MLP neurons of a small language model. Each row is named by its layer, matrix (down: output weights) and neuron, and shows model dimensions 192-255. Each number is 50 + 12 x the weight over its row's rms, rounded and kept within 0 to 99.
A block is one neuron, or neurons of one layer that tend to fire together. Before each block is what it responds to, as a language model described it from the Wikipedia text at the highest values.

Opening quote after article
L2.down62:46 48 49 47 65 66 74 51 38 53 66 49 59 55 50 36 52 61 67 35 57 43 35 43 47 39 55 52 52 71 64 27 66 57 24 52 45 73 58 50 47 46 61 38 52 27 54 27 68 33 43 51 48 49 45 55 65 47 54 64 66 29 37 64
L2.down83:68 57 34 61 30 48 55 46 38 45 53 32 67 41 58 55 37 54 60 28 63 57 49 74 31 47 48 31 42 46 74 50 47 53 48 41 47 52 40 47 44 62 71 36 63 38 49 55 46 49 56 49 47 49 42 39 70 47 35 63 55 38 27 44
L2.down293:51 53 39 40 58 40 39 46 38 72 59 41 58 55 27 49 68 67 40 50 59 39 56 43 37 60 44 51 55 58 60 59 57 52 43 40 56 62 53 61 43 41 52 34 36 43 68 58 56 54 50 74 59 68 44 48 70 39 70 59 26 40 51 43
L2.down340:43 33 34 45 65 61 68 70 60 52 65 56 57 59 59 55 36 65 45 52 55 45 42 71 50 78 47 51 44 55 62 53 64 54 49 67 55 41 48 50 63 48 40 36 56 38 52 43 78 41 67 60 63 49 65 39 44 39 57 28 46 41 59 52
L2.down353:39 39 53 45 52 51 41 46 50 24 50 44 61 47 44 64 24 49 35 64 57 48 61 45 44 44 35 61 63 43 51 38 70 42 73 48 60 65 47 60 61 65 45 50 50 55 45 75 71 41 50 41 51 41 43 47 36 25 59 45 72 60 49 54
L2.down463:62 63 59 46 57 55 53 32 39 38 50 73 59 45 48 39 60 43 50 57 39 40 68 49 56 53 54 55 44 67 55 42 57 67 37 14 66 48 26 65 44 49 28 46 46 70 23 82 67 52 47 41 55 39 37 52 59 40 41 36 52 54 57 52
L2.down648:45 34 42 52 50 45 42 34 60 59 31 27 76 40 29 65 54 48 38 47 56 48 48 61 54 23 38 33 39 59 49 55 53 62 40 58 44 53 65 62 51 55 34 49 65 40 52 35 37 50 58 38 40 64 62 56 53 71 55 67 56 50 62 42
L2.down933:54 41 46 65 51 30 32 52 37 48 59 30 53 33 60 57 61 55 65 43 49 50 42 46 48 72 61 33 44 51 48 53 22 45 62 49 39 31 50 47 65 70 69 73 46 49 45 50 60 66 46 52 86 43 55 43 54 48 54 25 56 36 53 57

Time-phrase connectors
L4.down82:50 62 58 48 81 45 54 12 72 69 53 27 48 45 55 52 40 68 63 58 48 62 49 62 58 70 34 44 51 55 34 48 58 45 38 53 34 47 61 26 53 74 67 46 64 55 43 41 48 53 28 32 34 44 59 57 42 35 67 52 60 86 64 30
L4.down136:41 44 53 45 46 49 61 66 89 49 37 49 49 39 69 54 58 42 58 63 27 49 37 41 38 50 44 45 40 54 59 48 55 41 59 56 43 46 59 60 42 10 54 58 58 56 74 45 64 72 68 57 63 40 63 35 18 48 54 65 51 52 38 43
L4.down149:42 68 52 46 56 40 36 43 39 48 39 63 63 53 34 55 49 41 31 35 57 31 63 53 65 31 69 54 44 58 30 51 71 49 58 51 45 37 56 55 75 23 53 47 40 56 40 59 64 44 58 46 43 79 57 56 65 60 57 74 87 47 52 40
L4.down294:56 70 55 51 66 57 45 64 48 65 56 62 27 64 31 57 54 54 39 70 44 47 33 50 59 64 63 44 73 48 45 38 54 44 43 55 43 59 26 62 46 50 36 35 56 53 51 50 45 59 34 54 48 58 68 59 65 60 66 53 49 31 60 63
L4.down655:36 46 65 52 45 44 65 40 57 43 74 57 50 39 47 51 46 41 35 52 66 62 53 45 60 53 50 39 36 70 32 50 36 41 43 49 47 34 53 56 58 44 57 49 28 70 48 71 44 39 53 46 26 82 35 62 50 61 53 52 44 38 37 46
L4.down680:49 51 71 58 35 19 60 50 18 63 67 57 57 46 37 47 56 47 41 60 54 57 27 43 56 66 29 65 50 34 44 31 64 73 44 41 68 45 46 47 52 56 60 56 38 50 63 55 56 54 23 50 39 56 60 41 48 56 61 60 56 52 64 64
L4.down977:54 46 31 51 58 77 49 46 51 39 61 64 60 49 46 52 53 35 55 43 23 39 24 32 46 64 47 50 66 25 73 55 60 21 60 46 43 45 46 53 38 25 60 34 63 50 45 51 46 47 48 53 44 49 71 53 46 55 67 50 49 27 60 58
L4.down1022:66 39 59 39 46 48 52 40 49 42 52 35 28 51 22 56 62 65 72 45 42 54 55 45 75 65 46 42 39 65 57 43 53 34 54 37 61 54 30 45 43 44 28 47 28 33 60 56 35 28 57 58 63 48 54 37 64 67 48 44 43 40 47 44

Token " a" (article or prefix)
L6.down362:56 55 43 56 42 80 37 62 49 31 38 54 63 60 68 43 54 32 62 25 51 63 44 38 45 41 52 61 48 55 37 43 42 52 29 53 67 35 36 57 78 44 45 43 63 44 61 46 59 68 43 49 40 29 50 52 55 40 47 56 57 54 34 39

Word-piece after re-
L2.down79:64 53 67 56 42 33 46 48 50 44 66 57 43 38 67 49 27 57 68 45 61 50 30 57 35 47 46 47 22 44 65 59 48 56 47 38 45 36 41 52 55 59 42 58 70 48 20 42 62 50 58 57 34 42 54 89 28 45 49 44 34 52 62 62
L2.down396:59 35 71 50 39 39 41 49 60 64 41 63 66 47 59 43 66 51 35 43 58 38 55 76 74 51 49 23 43 62 46 60 61 41 38 45 64 23 48 56 40 48 23 68 42 46 38 59 61 46 26 26 50 50 45 43 69 45 44 48 36 39 45 55
L2.down420:41 41 55 47 55 52 39 52 50 54 62 63 49 40 58 41 72 73 37 41 44 44 55 69 44 44 41 27 45 59 39 54 02 27 47 62 49 57 65 58 65 45 51 51 54 46 44 51 52 25 40 52 33 78 49 49 43 42 57 48 72 38 65 58
L2.down484:51 38 29 48 31 45 43 50 62 43 68 71 40 41 58 41 50 44 57 68 57 34 54 31 53 60 52 41 46 36 57 47 61 39 57 48 39 45 51 65 41 33 67 53 50 63 53 47 40 66 52 55 46 63 73 56 41 42 38 45 61 34 61 49
L2.down493:27 48 37 47 49 61 36 65 61 33 57 47 52 38 70 34 32 37 41 54 66 39 59 41 54 50 53 51 17 34 67 47 50 64 45 63 56 32 34 47 40 62 41 53 45 65 44 50 46 36 52 65 43 43 51 49 55 69 55 46 49 71 59 34
L2.down604:53 54 68 46 54 53 55 60 32 61 66 46 58 40 54 48 32 21 52 34 40 70 49 52 32 46 50 48 40 53 31 38 47 83 39 56 61 68 63 60 49 28 59 64 43 64 54 69 66 40 52 52 51 44 71 42 64 60 55 56 55 61 55 50
L2.down788:41 47 56 57 68 58 47 38 43 63 64 59 63 29 44 58 36 50 42 46 20 64 39 64 69 43 44 64 35 61 42 60 28 63 50 42 63 54 54 48 50 44 44 59 43 43 47 53 45 42 53 42 65 31 61 44 54 68 46 59 56 48 53 54
L2.down1020:49 36 55 50 56 54 45 46 48 45 53 81 42 31 74 25 55 71 49 61 61 62 61 39 36 56 45 56 43 57 30 42 46 39 58 57 60 55 52 22 41 37 50 58 28 42 40 37 45 61 46 48 46 62 38 39 52 61 67 60 33 49 51 47

Date-expecting tokens
L6.down565:66 66 44 51 35 42 53 65 50 65 56 54 43 49 53 60 51 25 39 46 28 32 62 52 71 53 69 42 28 61 37 51 64 59 54 39 32 49 56 49 44 37 43 42 60 39 86 73 55 41 56 45 32 58 17 53 63 33 50 41 46 51 50 62

Determiners after prepositions
L4.down244:44 67 59 59 65 46 41 48 71 46 47 47 54 64 38 28 33 40 24 45 53 73 39 68 41 47 50 44 51 40 47 72 32 47 49 64 37 60 62 39 55 60 57 33 50 51 43 65 45 58 53 58 44 36 61 66 41 52 75 49 54 68 61 51
L4.down457:58 69 46 36 39 50 32 66 62 44 36 50 39 33 48 61 51 60 60 48 62 35 51 39 46 43 50 47 41 32 40 76 53 54 48 35 41 60 38 46 55 47 39 44 42 51 40 71 64 57 25 61 53 49 69 50 43 58 57 22 62 80 40 26
L4.down483:54 52 30 63 48 68 52 54 45 26 43 58 37 53 51 76 33 65 50 25 58 36 50 46 40 67 64 55 51 45 61 53 60 58 37 50 56 32 41 61 41 53 52 57 34 66 51 60 63 59 38 17 64 52 47 41 46 63 50 50 15 48 68 47
L4.down559:31 81 49 74 54 37 42 46 18 46 50 46 32 55 40 56 44 44 53 47 35 45 59 35 44 62 52 72 39 53 55 46 59 60 38 56 43 47 62 40 42 62 25 51 39 66 53 66 54 30 66 58 51 37 51 51 44 51 36 62 47 61 66 41
L4.down561:49 46 40 50 69 46 38 53 48 44 40 55 56 61 48 51 65 40 46 38 55 58 46 34 57 45 65 57 46 30 41 51 64 50 46 43 64 66 48 44 67 77 59 26 61 35 41 66 61 69 59 44 63 44 59 41 35 52 72 68 52 39 55 63
L4.down762:68 43 63 29 46 54 45 54 49 64 63 60 45 27 40 45 71 59 53 29 49 60 48 46 41 52 30 59 51 68 43 45 49 68 54 34 77 61 48 56 59 56 73 41 66 71 36 47 81 47 54 29 50 32 37 54 67 58 64 60 59 45 56 47
L4.down920:47 58 52 35 47 46 70 62 40 40 31 51 50 83 40 45 72 49 38 40 58 54 44 32 59 67 55 64 42 23 43 62 64 54 42 49 54 67 54 46 56 61 47 35 53 36 25 48 68 46 71 35 49 63 37 59 47 47 56 45 62 54 42 71
L4.down975:48 16 48 51 52 56 46 35 43 54 79 43 63 20 44 38 50 50 56 46 52 55 45 54 27 39 16 52 50 41 47 49 43 70 58 43 08 56 35 60 46 54 50 71 51 55 63 47 39 51 65 78 53 38 33 32 43 46 48 32 57 24 42 50